{"n_layer": 10, "d_model": 512, "n_head": 8, "n_kv_head": 2, "head_dim": 64, "d_mlp": 1344, "vocab_size": 30855, "activation": "swiglu", "norm": "rmsnorm", "norm_place": "pre", "norm_eps": 1e-05, "positions": "rope", "rope_base": 500000.0, "rope_fraction": 1.0, "qk_norm": true, "attn_scale": 0.125, "bias": "none", "tie_embeddings": false, "parallel_block": false, "extras": ["capped logits"], "init": "orth", "init_std_qkv": 0.0255, "init_std_o": 0.00569, "init_std_up": 0.0255, "init_std_down": 0.00351, "init_mimetic": 0.5, "optimizer": "cautious_adamw", "lr": 0.000583, "beta1": 0.95, "beta2": 0.99, "weight_decay": 0.31, "lr_head": 0.00511, "grad_clip": 1.0, "warmup_steps": 490, "schedule": "cos", "final_lr_fraction": 0.1, "batch_tokens": [131072, 262144, 393216], "seq_len": 1024, "doc_mask": true, "train_tokens": 1843000000, "steps": 7544, "dataset": "wikipedia_en"}
MLP neurons of a small language model. Each row is named by its layer, matrix (gate and up: input weights) and neuron, and shows model dimensions 240-335. Each number is 200 + 20 x the weight over its row's rms, rounded and kept within 0 to 999. A neuron's up and down rows have the sign that makes its largest values positive.
After each neuron's rows, "fires in" lists the words (lower case) most often at its 100 highest values on Wikipedia text that the model never trained on. A number after a token or word is its count.

L7.gate1097,195,168,177,219,214,199,205,181,208,205,185,201,187,185,187,202,174,202,197,143,175,207,221,195,239,207,196,185,198,208,205,176,199,178,222,186,179,192,227,194,201,187,216,211,232,179,185,233,211,233,216,190,204,211,222,188,195,251,173,211,194,209,212,223,195,244,200,242,232,209,198,187,209,201,231,178,199,184,210,200,190,201,200,209,215,175,198,158,162,198,208,217,190,185,201,219
L7.up1097,208,180,218,213,221,160,230,206,178,228,183,211,206,163,175,218,198,221,203,175,218,212,191,207,176,222,177,217,222,207,219,171,221,217,225,181,184,219,206,177,177,188,252,213,207,169,179,198,203,228,182,203,187,220,216,224,210,213,220,210,192,208,192,181,211,197,162,216,204,173,200,169,212,218,190,190,216,218,210,241,196,228,184,206,213,230,205,210,201,203,167,171,200,202,203,183
fires in: "as" 52, "in" 36, "of" 5

L5.gate69,185,245,206,198,222,215,230,195,190,188,206,211,186,222,215,221,186,207,187,218,184,225,189,206,185,191,186,189,199,208,200,214,222,211,208,180,238,157,204,193,204,209,207,176,172,180,209,198,200,170,194,170,222,222,195,189,175,191,183,188,204,232,194,191,210,207,175,221,225,186,166,222,170,190,224,186,220,203,204,191,198,185,165,222,207,233,194,209,179,201,191,142,222,199,156,212
L5.up69,145,194,192,202,206,199,184,245,184,207,233,222,204,216,202,199,244,207,187,240,208,213,183,217,183,233,197,173,223,209,203,196,224,218,223,232,194,234,201,197,207,169,211,227,212,193,197,196,160,219,181,208,193,234,177,184,170,229,217,206,219,165,190,185,227,195,208,188,230,189,191,216,189,204,199,197,168,171,193,212,178,210,192,167,162,218,219,207,178,192,213,211,225,190,223,181
fires in: "and" 19, "of" 17, "to" 12, "or" 6, "in" 6, "a" 6

L3.gate633,169,227,197,213,227,228,214,177,199,196,230,203,232,179,209,195,164,199,201,216,186,188,211,202,180,212,192,205,215,204,192,186,247,229,212,172,176,197,198,222,185,184,223,215,214,221,184,182,164,216,180,208,189,182,196,164,203,189,210,209,196,188,190,195,182,143,222,184,183,193,181,215,200,194,205,183,174,221,196,203,215,207,202,175,208,214,227,174,191,206,178,206,209,202,212,204
L3.up633,196,175,164,213,173,198,227,219,195,191,186,204,197,218,218,192,189,179,221,180,202,170,188,186,191,218,203,189,226,171,167,233,194,190,166,185,218,198,203,184,214,216,210,219,215,187,211,231,200,203,184,205,189,190,201,196,189,171,211,198,190,176,174,217,198,211,206,217,223,225,195,209,197,211,164,172,183,210,175,232,181,233,195,225,186,203,200,193,221,199,206,184,213,214,264,202
fires in: "him" 18, "candi" 11, "of" 10, "tempera" 5, "warped" 5, "campo" 4

L5.gate1112,201,183,188,227,235,228,204,187,186,190,230,243,210,174,213,155,215,200,211,206,211,185,239,202,217,225,209,230,183,231,179,249,211,198,221,230,177,158,189,198,186,196,194,192,223,202,207,238,224,209,161,188,184,214,209,187,210,231,228,197,199,169,205,203,207,188,215,212,230,217,237,202,206,180,242,164,221,201,204,186,178,181,209,210,239,191,175,210,204,197,207,212,200,180,188,210
L5.up1112,225,205,201,211,185,229,171,199,179,186,191,170,164,203,182,210,188,186,185,193,247,177,209,165,209,196,210,210,235,172,180,209,196,208,219,172,182,172,249,161,217,183,179,160,205,216,209,224,163,181,211,208,195,206,205,184,226,184,226,190,219,178,237,231,202,198,175,193,232,191,161,197,204,190,197,206,191,201,170,177,218,189,209,207,197,196,186,195,194,237,204,228,183,192,192,209
fires in: "of" 19, "by" 13, "between" 9, "the" 7, "some" 6, "000" 6

L5.gate130,186,206,181,249,232,218,215,172,182,225,175,183,212,196,186,179,191,193,190,189,194,199,172,176,189,216,198,192,184,223,200,203,223,210,194,186,206,196,189,213,187,199,222,188,206,214,181,197,200,203,215,189,163,234,155,215,203,191,209,178,202,213,187,213,217,216,191,219,190,219,200,195,208,175,215,199,202,213,202,208,178,194,185,178,213,174,207,191,249,250,203,240,213,180,211,225
L5.up130,188,190,242,236,215,157,226,211,238,225,197,183,238,226,205,211,196,204,197,184,197,209,156,195,200,206,190,199,208,204,221,213,222,187,202,179,210,194,193,196,190,216,207,200,198,231,190,199,186,212,199,189,195,197,201,194,183,218,204,211,233,184,229,222,216,212,173,215,177,213,205,202,188,197,213,184,206,223,193,193,153,229,218,158,209,210,194,203,216,234,193,188,196,171,183,197
fires in: "or" 50, "and" 38

L7.gate1066,213,219,201,184,201,160,184,209,200,212,170,192,191,209,190,167,246,205,180,196,184,199,204,185,208,161,210,244,195,204,229,191,206,174,205,204,224,206,188,202,234,207,218,205,219,207,212,208,208,208,239,229,225,167,224,199,159,185,215,183,212,175,220,233,189,202,174,211,203,180,172,192,201,158,217,199,183,159,225,195,193,200,190,244,220,202,206,231,224,206,212,203,205,231,222,216
L7.up1066,203,164,246,172,175,213,201,164,193,202,197,181,189,218,202,213,176,167,194,216,169,217,190,203,166,189,196,173,198,185,171,199,190,178,220,176,201,196,187,180,212,222,176,202,196,175,223,194,227,215,185,209,211,185,231,162,181,209,182,193,216,213,196,188,181,205,182,216,189,193,211,203,227,189,222,218,224,196,214,178,210,184,214,220,190,211,183,170,223,200,187,170,207,213,218,187
fires in: "by" 58, "at" 13, "after" 7, "with" 4, "before" 4

L5.gate125,163,191,181,208,195,179,177,194,158,223,194,180,189,199,174,231,209,178,215,218,205,174,218,225,213,221,180,220,157,186,194,214,195,190,219,199,180,192,225,189,217,213,173,213,225,231,160,183,186,231,186,206,212,171,190,196,238,172,198,222,234,186,203,194,196,196,185,205,193,203,208,196,199,227,239,192,214,185,214,220,168,170,176,215,221,216,210,180,229,214,206,208,196,213,232,210
L5.up125,190,187,177,218,199,218,211,194,217,215,216,225,193,205,164,201,233,168,171,228,181,234,188,229,221,172,200,187,198,202,202,208,222,195,198,244,222,242,179,187,211,148,182,182,222,177,170,185,179,189,223,202,221,189,208,178,210,197,173,211,186,187,220,203,195,169,179,217,212,218,184,216,189,209,209,225,187,233,169,188,177,204,215,225,255,223,203,197,249,216,198,179,185,257,223,203
fires in: "of" 51, "from" 15, "in" 12, "with" 4

L5.gate847,201,203,167,212,181,190,223,206,215,216,207,211,223,195,201,231,167,196,162,198,181,202,185,194,237,189,192,187,198,198,216,184,189,184,154,207,185,211,183,230,198,206,206,201,228,221,252,209,223,196,168,237,208,205,223,181,213,208,229,184,168,150,187,190,201,199,197,196,181,223,184,201,218,197,209,205,190,244,210,181,170,224,176,190,186,181,217,243,214,193,178,240,228,204,192,200
L5.up847,192,168,175,209,162,179,241,231,200,194,203,146,196,189,186,210,212,191,200,189,200,164,198,216,227,169,192,190,196,209,194,185,218,184,203,186,215,215,197,251,185,209,203,176,234,188,164,207,200,229,210,196,172,197,213,206,222,207,219,196,181,183,165,178,197,198,153,206,214,171,194,218,190,199,224,182,193,202,216,201,182,174,214,190,213,186,200,232,208,186,203,221,205,189,207,217
fires in: "by" 43, "at" 15, "of" 11, "from" 11, "with" 9, "through" 4

L3.gate191,206,198,203,207,203,171,174,193,195,258,208,221,236,173,249,192,198,200,179,174,162,198,219,195,183,235,213,200,171,190,170,175,181,216,207,221,225,215,199,227,239,166,199,217,204,202,191,197,198,213,184,205,198,233,199,182,218,259,207,221,210,178,212,239,179,188,209,187,257,158,196,208,184,239,212,203,208,225,204,172,170,170,171,211,205,249,187,212,195,216,235,225,242,217,193,183
L3.up191,226,194,216,213,205,181,178,212,223,196,149,189,207,173,185,187,221,188,208,198,147,209,204,218,197,208,211,194,193,233,184,199,199,256,220,209,230,194,194,213,219,189,181,256,192,214,221,216,208,191,217,202,202,179,191,202,224,229,216,171,204,185,255,222,209,167,204,187,176,193,183,140,210,211,198,203,237,202,167,229,191,208,206,221,212,192,195,239,212,217,169,193,241,206,196,219
fires in: "can" 14, "may" 13, "has" 13, "have" 10, "will" 7, "as" 5

L5.gate755,190,173,164,245,222,183,194,170,198,190,221,200,208,209,187,204,210,210,219,194,191,165,195,225,234,213,221,206,217,217,238,224,208,182,180,227,223,194,157,204,189,205,216,204,226,205,190,216,170,218,227,204,202,151,226,183,187,192,223,208,212,193,187,190,248,213,162,191,201,190,225,193,244,205,206,178,198,165,231,211,203,198,221,207,232,200,214,217,218,223,202,188,228,199,206,216
L5.up755,179,222,204,193,187,187,210,206,212,206,180,208,180,161,188,190,212,192,207,189,191,177,205,166,202,235,204,205,241,240,206,223,185,180,205,173,194,173,235,221,188,228,181,218,192,202,179,186,180,171,210,206,184,179,214,174,216,184,238,239,203,185,176,191,216,182,203,220,186,189,210,212,217,248,203,217,242,222,165,169,188,223,205,214,187,200,207,193,226,190,188,207,221,201,212,210
fires in: "that" 27, "and" 16, "who" 6, "him" 6

L5.gate1002,172,194,187,186,219,200,211,187,175,241,238,179,200,156,203,244,226,167,156,215,223,219,194,213,197,182,198,182,187,171,162,231,196,209,174,206,228,207,215,239,231,187,193,212,200,210,198,197,210,188,154,213,210,187,229,210,200,213,179,194,181,180,199,193,151,214,186,225,197,195,227,175,193,168,209,178,222,217,201,220,197,186,180,195,209,215,217,216,185,228,181,196,206,201,204,213
L5.up1002,215,202,194,224,193,212,235,184,188,225,205,206,206,180,217,169,196,188,198,196,217,160,207,199,220,180,231,191,191,192,203,196,227,224,191,189,187,160,173,209,204,205,170,222,207,230,183,206,231,224,194,181,205,200,168,225,228,181,191,226,172,201,197,216,201,194,204,200,243,186,186,159,210,193,153,263,222,182,159,214,169,198,210,200,182,214,204,165,167,212,192,195,204,198,200,207
fires in: "at" 14, "and" 14, "of" 12, "in" 10, "by" 4

L3.gate36,204,229,178,200,188,232,238,191,192,207,233,212,180,227,169,169,202,190,216,206,197,197,227,187,197,163,212,211,165,187,201,209,202,188,209,209,178,193,167,188,190,199,190,195,221,210,183,224,214,251,196,208,201,206,191,194,188,209,215,242,202,209,159,180,192,211,181,187,224,180,159,207,172,172,189,162,223,190,214,216,184,199,193,194,216,180,203,193,172,230,196,206,208,217,217,234
L3.up36,184,221,209,184,200,215,203,184,188,168,191,170,182,231,213,193,226,198,167,179,209,223,198,195,211,206,176,202,177,201,183,214,192,215,199,204,177,199,185,196,212,161,241,225,214,202,263,205,211,196,203,194,196,205,167,214,188,198,214,211,205,207,168,201,165,203,238,187,219,190,206,196,198,173,179,181,207,198,191,195,196,205,240,222,189,180,156,206,208,225,192,194,197,212,201,180
fires in: "as" 35, "named" 8, "of" 5, "recording" 5, "appointed" 4, "up" 4

L3.gate1007,206,200,223,199,188,208,213,180,204,211,207,228,212,190,244,164,214,178,184,189,199,220,212,190,221,198,222,210,200,200,205,180,187,196,196,188,208,175,206,225,214,198,247,217,202,214,192,209,212,190,165,183,210,187,176,191,236,216,202,187,212,210,260,182,197,205,196,204,158,181,187,232,229,244,223,210,167,223,193,188,244,214,156,185,174,173,207,219,183,183,172,202,215,180,207,224
L3.up1007,190,204,207,192,206,198,164,173,229,209,222,211,188,218,222,197,182,159,236,198,186,205,172,178,189,211,210,245,182,206,214,172,196,217,205,190,200,188,222,188,209,217,193,229,211,176,174,243,180,207,203,193,205,200,180,171,224,224,205,194,175,183,210,181,204,231,222,165,186,173,225,179,204,242,191,195,191,209,203,194,218,208,206,203,238,213,194,229,187,197,224,224,198,185,203,155
fires in: "but" 12, "very" 11, "or" 9, "and" 9, "yet" 7, "saipan" 4

L5.gate129,199,224,199,197,192,170,231,194,206,210,171,192,192,227,200,175,222,214,195,188,223,164,204,164,193,161,206,200,206,174,213,205,186,166,216,180,208,221,195,172,187,199,195,217,192,219,220,192,190,189,174,211,180,210,157,204,197,221,187,229,174,206,189,229,208,199,181,195,205,198,184,218,203,211,255,214,220,201,197,203,225,195,166,170,178,197,211,185,188,223,201,236,246,206,178,182
L5.up129,202,187,208,194,175,161,208,174,190,209,206,182,190,221,188,204,240,210,189,202,237,189,205,151,171,212,211,222,204,173,214,177,206,141,205,163,186,215,243,162,207,201,232,190,201,184,218,182,186,179,191,236,192,180,198,194,213,220,199,177,219,197,210,223,158,193,205,203,158,226,207,165,200,155,201,184,232,203,258,215,213,172,189,210,178,215,214,166,161,201,210,212,210,161,183,183
fires in: "and" 39, "be" 13, "first" 9, "or" 6, "when" 6

L5.gate257,185,190,180,222,210,172,220,209,210,225,207,122,198,210,205,185,218,210,217,213,201,220,203,206,191,230,195,152,185,198,186,237,224,186,209,193,184,203,187,183,225,205,197,245,197,227,215,229,217,207,214,202,191,188,192,185,188,197,225,209,199,224,186,216,178,190,261,216,172,178,195,204,178,173,187,170,203,226,217,194,199,171,207,173,181,231,175,209,179,246,205,200,191,200,175,192
L5.up257,189,212,218,202,210,200,234,196,182,192,171,180,179,187,220,169,185,198,174,199,202,191,219,217,206,196,216,209,214,234,198,209,218,175,182,216,166,187,220,178,196,213,184,167,207,217,231,195,227,218,185,216,195,234,183,179,209,217,180,170,197,203,180,204,228,228,212,218,237,181,179,199,200,214,164,226,174,205,147,213,195,184,193,218,226,199,180,182,223,219,190,186,189,168,185,212
fires in: "after" 34, "as" 12, "following" 9, "with" 6, "like" 4, "of" 4

L3.gate429,170,211,140,200,180,176,216,225,198,221,216,194,204,179,181,192,230,236,195,189,215,180,216,192,202,193,222,200,171,204,204,204,207,223,205,192,243,198,184,221,195,181,179,218,203,184,205,206,209,201,165,215,198,190,194,219,234,204,223,200,186,202,157,234,212,170,194,184,220,196,183,202,191,201,228,202,204,191,212,172,173,213,178,199,188,211,267,210,225,194,182,178,227,214,209,230
L3.up429,187,193,181,165,212,188,241,211,206,200,163,186,206,166,204,218,175,200,181,188,200,218,197,195,177,199,228,191,192,164,187,205,213,186,224,190,234,170,193,203,212,204,204,182,163,205,178,212,183,212,171,195,172,169,205,220,206,168,217,224,180,168,176,195,187,194,167,159,215,191,213,200,218,197,172,196,203,222,229,204,186,247,181,203,205,221,200,213,222,225,173,196,243,233,195,182
fires in: "in" 45, "took" 11, "according" 5, "take" 4

L5.gate725,198,210,189,206,194,215,201,180,181,232,229,206,214,183,219,199,188,177,176,236,200,234,216,191,197,226,197,202,201,187,183,206,203,217,210,200,211,184,190,191,206,208,215,225,210,219,199,245,179,181,230,212,212,201,194,173,198,212,205,188,207,178,198,195,188,180,230,174,214,200,196,202,197,169,215,176,192,202,178,204,184,237,190,172,227,248,143,224,178,190,241,204,203,177,227,206
L5.up725,194,217,160,198,192,183,201,177,215,231,214,192,217,197,205,166,226,211,199,199,210,229,236,233,152,218,193,202,193,238,243,189,176,194,191,193,213,167,235,151,199,174,211,165,184,226,237,228,216,212,198,214,166,213,198,181,211,204,200,209,154,218,203,195,205,172,216,186,213,218,195,163,195,217,187,202,211,200,200,217,220,212,179,215,188,195,190,184,197,199,218,206,250,218,178,199
fires in: "with" 42, "had" 8, "has" 8

L5.gate72,206,181,189,192,190,221,196,154,187,190,207,179,199,245,214,220,199,194,195,220,183,211,186,215,202,180,181,168,162,165,156,217,217,206,176,233,189,236,168,241,193,197,174,210,201,229,206,201,195,221,215,193,209,222,154,185,220,224,187,187,228,221,193,191,201,172,210,206,189,204,203,222,173,150,220,178,183,188,166,216,183,203,200,212,220,238,192,200,205,214,198,213,207,232,194,164
L5.up72,194,222,202,235,198,198,172,214,165,192,216,186,145,209,205,166,219,214,197,202,158,183,213,193,171,195,200,205,240,202,237,199,259,178,152,173,202,217,216,198,185,213,227,199,225,188,227,240,233,217,148,196,190,194,187,189,199,187,195,214,188,185,187,174,183,194,223,207,228,200,237,186,161,193,223,209,218,202,182,223,228,161,211,215,169,158,195,172,178,198,199,169,199,209,252,225
fires in: "to" 66, "of" 16

L7.gate618,216,215,210,197,196,220,163,205,204,176,196,192,212,228,169,237,188,178,198,200,205,203,210,217,177,217,193,210,193,180,206,186,228,215,200,218,205,137,190,180,200,183,190,187,222,196,206,247,223,220,187,222,187,249,202,186,214,181,196,212,220,211,223,195,187,184,223,216,204,218,188,167,192,223,183,240,162,218,148,186,225,204,201,197,220,193,197,214,249,205,212,195,186,198,209,240
L7.up618,200,202,159,198,174,185,241,221,220,189,187,183,206,174,240,219,187,151,184,215,207,209,210,221,198,199,226,174,201,218,245,176,192,205,205,203,181,172,169,208,191,192,176,198,221,236,232,198,213,233,208,228,201,193,205,186,171,212,202,193,191,186,207,188,225,207,171,216,165,233,174,189,199,216,208,155,210,221,174,202,214,205,204,165,196,193,188,187,216,209,161,231,216,224,197,203
fires in: "it" 21, "that" 18, "which" 14, "they" 9, "has" 7, "had" 4

L5.gate917,196,178,184,227,220,185,212,164,200,172,203,166,201,191,194,222,191,183,192,234,215,181,183,192,197,172,188,142,207,185,191,204,204,190,156,167,208,207,231,211,218,186,190,221,199,201,209,189,195,217,171,190,204,251,218,178,163,163,201,198,199,192,175,205,218,172,197,249,197,208,200,202,203,237,254,179,186,187,174,230,196,228,222,174,175,181,205,190,221,183,197,175,210,178,221,210
L5.up917,206,141,218,224,180,173,191,194,200,195,186,213,219,207,193,173,247,207,180,203,196,236,199,236,235,200,195,187,169,223,207,206,194,180,195,169,192,224,214,241,200,187,222,204,207,199,217,191,207,182,184,197,224,169,190,192,207,224,196,183,168,203,181,173,189,211,207,211,213,161,224,196,167,161,201,185,191,192,221,211,201,217,198,138,193,188,207,189,205,158,176,203,224,180,224,245
fires in: "in" 36, "from" 17, "on" 15, "of" 10, "large" 8, "into" 4

L3.gate1272,202,208,183,228,215,206,204,227,192,220,196,176,183,206,198,174,167,189,201,173,178,201,234,202,191,194,203,204,192,194,216,204,192,203,218,188,183,196,209,197,209,229,254,190,227,227,195,181,164,176,219,199,170,204,223,193,176,207,203,228,184,198,219,195,186,187,178,194,233,214,191,195,192,188,208,231,170,189,197,214,200,210,181,166,201,192,199,218,169,218,201,188,224,201,165,231
L3.up1272,192,193,194,222,201,168,199,179,212,211,172,205,189,202,231,209,199,173,196,199,196,237,171,207,183,213,190,219,182,181,200,201,207,158,180,205,203,202,234,194,225,170,185,234,206,187,226,189,199,218,200,209,182,148,231,210,216,235,224,186,237,192,194,222,195,191,203,170,198,223,228,198,177,222,191,217,177,200,186,220,192,198,217,187,178,199,194,200,240,199,220,164,193,199,179,155
fires in: "of" 48, "third" 12, "first" 8

L5.gate115,222,199,206,230,227,197,171,180,194,224,190,201,202,204,236,171,211,158,186,215,163,245,191,210,160,208,191,155,188,187,215,177,180,194,206,200,173,231,230,191,213,209,185,202,197,180,193,210,228,199,197,198,204,165,214,235,214,199,193,187,196,192,190,251,215,192,212,223,202,170,204,210,203,193,192,213,155,212,206,235,169,165,176,153,201,227,194,187,223,250,215,179,197,190,195,243
L5.up115,198,200,214,220,221,193,197,229,172,239,195,225,204,162,246,238,213,191,178,242,198,235,205,222,163,195,198,227,173,243,203,158,190,170,219,180,217,224,199,191,182,208,199,195,182,198,192,192,205,194,211,192,153,189,244,236,172,175,207,168,203,157,167,230,218,219,212,220,203,234,187,246,215,163,226,206,168,210,196,204,232,214,206,205,188,216,183,192,179,207,210,180,206,232,183,184
fires in: "of" 51, "is" 11, "s" 9, "was" 8, "be" 5

L3.gate711,210,205,213,167,215,227,185,185,182,183,190,213,178,207,203,166,182,194,166,215,195,204,171,146,182,167,198,213,207,147,200,206,200,187,171,181,210,168,201,206,219,232,205,200,153,197,205,196,223,207,198,207,196,194,195,184,190,194,225,149,198,191,188,219,188,203,170,237,229,191,159,169,192,174,229,192,171,187,201,203,203,206,205,182,208,213,166,172,176,220,199,176,218,220,181,190
L3.up711,183,155,193,195,198,225,217,238,168,194,225,183,213,220,207,194,186,251,204,218,207,205,194,203,190,182,204,207,178,202,201,187,195,172,170,177,249,183,159,219,197,223,174,195,227,185,187,195,202,208,171,191,204,223,195,205,220,204,203,222,216,175,173,209,160,182,240,235,189,211,176,209,200,152,196,204,172,212,169,172,191,206,203,206,192,231,203,168,173,215,177,180,205,209,175,212
fires in: "of" 65, "late" 4, "to" 4

L7.gate621,211,206,210,191,194,189,226,218,173,223,206,203,212,175,196,213,164,199,207,216,207,168,219,224,148,219,216,185,223,190,224,224,173,205,177,212,178,178,224,201,208,200,170,187,206,197,210,232,192,206,226,204,157,187,206,216,186,211,218,171,209,199,205,240,168,185,207,184,198,201,170,207,154,190,195,189,209,203,209,165,209,206,209,196,182,210,185,196,200,203,197,214,232,214,207,209
L7.up621,160,193,188,153,163,201,218,191,205,199,160,193,196,241,233,188,207,209,182,190,199,194,194,194,194,211,168,263,230,205,219,189,184,197,206,171,182,213,197,187,201,206,194,167,183,180,202,212,179,220,191,179,170,205,218,185,218,183,217,240,198,209,190,186,203,201,216,208,197,196,206,208,191,201,214,184,191,214,207,232,207,182,180,196,203,202,219,234,194,237,182,229,222,208,190,203
fires in: "and" 60, "or" 12

L7.gate1110,229,201,205,210,238,184,222,197,220,195,209,220,198,186,211,169,192,227,203,230,189,232,198,218,202,211,213,246,180,187,189,213,172,205,184,188,225,187,230,221,239,202,207,200,179,225,174,197,198,232,213,213,214,207,234,229,192,178,183,273,155,171,176,204,190,205,222,183,183,202,192,200,187,226,197,186,191,204,199,194,230,209,198,215,186,191,185,211,213,252,200,196,221,212,187,183
L7.up1110,187,196,190,219,209,198,218,210,208,215,208,173,167,214,181,182,242,189,210,183,181,216,195,228,194,218,200,216,227,203,189,225,161,203,157,167,187,218,203,220,210,213,201,164,217,195,186,221,180,198,259,201,232,207,203,163,180,251,165,213,210,212,177,195,176,182,199,206,191,172,202,198,181,221,215,199,166,193,155,193,183,230,213,174,215,195,207,241,206,216,221,190,183,214,203,207
fires in: "st" 23, "san" 14, "saint" 7, "santa" 6

L5.gate821,208,195,201,193,216,196,170,194,222,200,178,232,201,184,217,213,202,201,160,204,217,216,238,193,191,203,189,197,222,197,207,237,199,212,167,206,193,211,199,195,169,181,222,185,197,212,180,178,191,199,181,231,207,196,205,203,185,197,206,213,157,227,213,198,182,179,222,182,171,214,182,202,186,204,215,224,163,191,187,211,225,174,186,190,184,207,206,196,225,202,193,184,218,248,223,225
L5.up821,207,215,218,162,201,207,218,190,210,205,200,173,168,238,194,200,171,189,200,203,189,158,218,202,212,184,189,199,170,204,215,205,222,200,191,238,178,213,226,206,182,204,196,193,166,225,222,204,227,213,223,197,196,213,214,213,161,225,196,160,188,180,209,175,187,220,236,231,253,188,179,204,215,182,176,207,223,238,178,207,177,190,188,191,236,217,198,213,222,216,199,224,203,199,172,219
fires in: "they" 40, "these" 13, "it" 9, "them" 6, "all" 4, "this" 4

L3.gate517,182,207,175,183,209,199,186,176,175,192,178,185,228,200,209,211,192,221,230,183,207,159,233,181,199,224,233,210,241,159,234,199,234,201,214,186,219,167,188,228,208,204,212,223,233,213,200,176,200,176,217,162,180,192,182,188,194,212,208,191,208,217,234,184,244,228,209,184,189,209,144,217,183,197,221,190,198,208,230,188,214,165,153,188,217,198,220,185,210,201,210,201,185,226,194,194
L3.up517,206,257,185,175,208,186,210,181,206,215,173,198,168,196,196,194,223,166,195,188,211,215,232,180,183,220,198,218,208,218,218,194,208,195,206,170,209,163,188,209,160,207,210,213,244,238,189,204,194,219,198,171,193,205,196,162,205,204,195,209,208,191,223,202,189,193,193,206,195,182,214,226,180,223,203,153,185,166,204,176,179,171,203,203,195,189,217,220,169,234,193,212,174,173,168,198
fires in: "and" 43, "or" 13

L3.gate263,194,215,175,219,200,208,220,206,197,198,197,197,209,174,220,241,224,170,198,212,216,198,243,193,232,197,203,217,204,210,224,192,222,185,222,230,184,198,219,226,239,211,216,235,218,203,196,213,209,218,155,194,191,206,222,191,210,166,198,196,223,201,210,202,188,196,181,216,186,188,212,195,194,197,212,209,197,187,243,219,173,206,191,226,256,224,209,221,224,189,226,199,229,190,194,210
L3.up263,178,181,193,171,199,198,223,188,189,183,205,210,191,171,185,190,235,209,222,249,207,226,194,188,209,170,219,199,135,222,221,182,196,182,232,190,219,175,199,204,211,193,192,204,201,209,192,199,218,216,188,204,222,185,203,177,189,151,182,184,227,193,193,209,195,208,179,191,223,168,236,184,217,177,219,225,183,203,201,208,171,220,194,214,211,208,230,234,182,204,215,229,216,200,214,189
fires in: "by" 48, "from" 28, "to" 10, "with" 9, "of" 5

L3.gate159,210,218,179,193,198,217,192,220,186,195,209,223,190,217,234,164,185,202,187,204,184,200,191,210,167,189,210,206,181,204,175,183,228,171,188,239,188,207,213,187,213,168,194,148,184,234,185,190,227,194,190,219,155,204,238,188,200,212,199,175,170,198,225,156,198,213,225,230,179,202,186,184,251,208,197,226,210,175,199,164,185,209,175,190,180,220,183,178,191,186,192,207,190,203,196,175
L3.up159,176,189,202,178,209,198,211,207,181,207,199,211,213,208,200,178,210,209,208,224,191,213,184,201,233,151,208,243,185,221,196,198,209,183,201,193,202,190,180,218,192,237,220,194,203,173,198,198,195,202,215,190,200,177,212,179,190,196,194,180,178,224,216,209,218,220,233,231,207,191,196,208,210,200,205,201,175,200,160,205,185,227,182,198,199,181,213,200,192,201,134,208,212,208,201,170
fires in: "of" 21, "to" 14, "for" 13, "by" 11, "about" 10, "in" 4

L5.gate575,256,220,182,178,225,219,194,182,211,225,167,218,192,215,223,204,186,199,191,177,190,197,213,174,225,256,224,187,180,218,208,207,207,216,199,198,178,234,198,217,225,184,225,198,174,204,229,228,220,192,215,199,210,219,203,167,199,198,209,178,172,159,183,213,216,217,227,205,180,165,205,198,203,222,207,202,196,183,200,196,217,171,210,214,201,187,176,230,189,155,209,217,203,200,218,194
L5.up575,219,187,193,151,182,233,220,201,191,200,200,240,209,214,179,180,208,172,194,198,175,205,191,208,215,238,220,199,212,200,209,227,180,212,230,161,185,218,186,203,153,192,206,172,197,203,194,213,158,198,220,200,206,216,209,208,203,161,183,175,202,210,199,213,202,216,205,202,208,209,227,172,202,168,192,220,201,214,197,169,238,202,195,172,190,213,170,217,183,213,197,236,163,203,163,223
fires in: "for" 83

L3.gate1197,190,211,186,216,216,175,177,217,182,193,236,181,222,180,199,265,190,171,207,189,236,160,172,187,222,214,181,190,195,204,188,210,196,200,195,208,221,180,200,194,227,188,212,211,207,187,184,206,185,216,178,209,228,218,219,189,206,196,158,219,193,233,172,186,188,217,187,219,198,194,182,180,203,198,230,179,184,184,209,229,241,168,189,190,202,203,170,218,205,209,189,211,222,161,173,219
L3.up1197,202,184,231,175,173,168,223,175,232,190,228,200,180,217,181,216,225,177,207,177,236,200,172,199,208,185,185,204,222,199,230,188,224,206,208,192,186,228,184,192,211,213,194,205,192,192,184,205,171,211,202,195,172,206,221,192,185,185,216,231,196,190,195,188,192,184,184,212,224,220,231,195,195,197,173,197,194,220,198,204,216,185,183,183,199,178,188,213,218,213,180,208,214,178,212,213
fires in: "and" 33, "by" 13, "of" 11, "with" 6

L5.gate409,187,218,186,205,202,194,175,216,213,222,169,206,179,204,194,195,221,221,182,188,185,208,198,175,227,171,188,176,203,212,169,207,201,217,215,232,184,200,192,182,197,192,221,213,206,219,183,194,215,172,212,204,176,209,173,232,211,210,209,220,213,209,219,211,208,235,202,172,210,204,171,176,216,197,232,215,213,209,176,207,205,201,175,242,186,201,196,211,216,218,180,178,201,216,204,207
L5.up409,190,193,201,185,208,227,210,178,205,212,175,214,199,170,197,205,200,204,203,157,220,232,191,153,195,173,203,187,214,224,212,174,178,209,241,186,203,133,211,192,200,187,185,214,227,180,192,235,196,201,233,167,183,228,211,199,210,203,215,242,198,222,223,179,169,235,181,195,220,204,220,203,192,217,206,184,219,170,203,206,192,220,198,238,185,206,161,199,224,202,184,210,194,206,229,209
fires in: "in" 89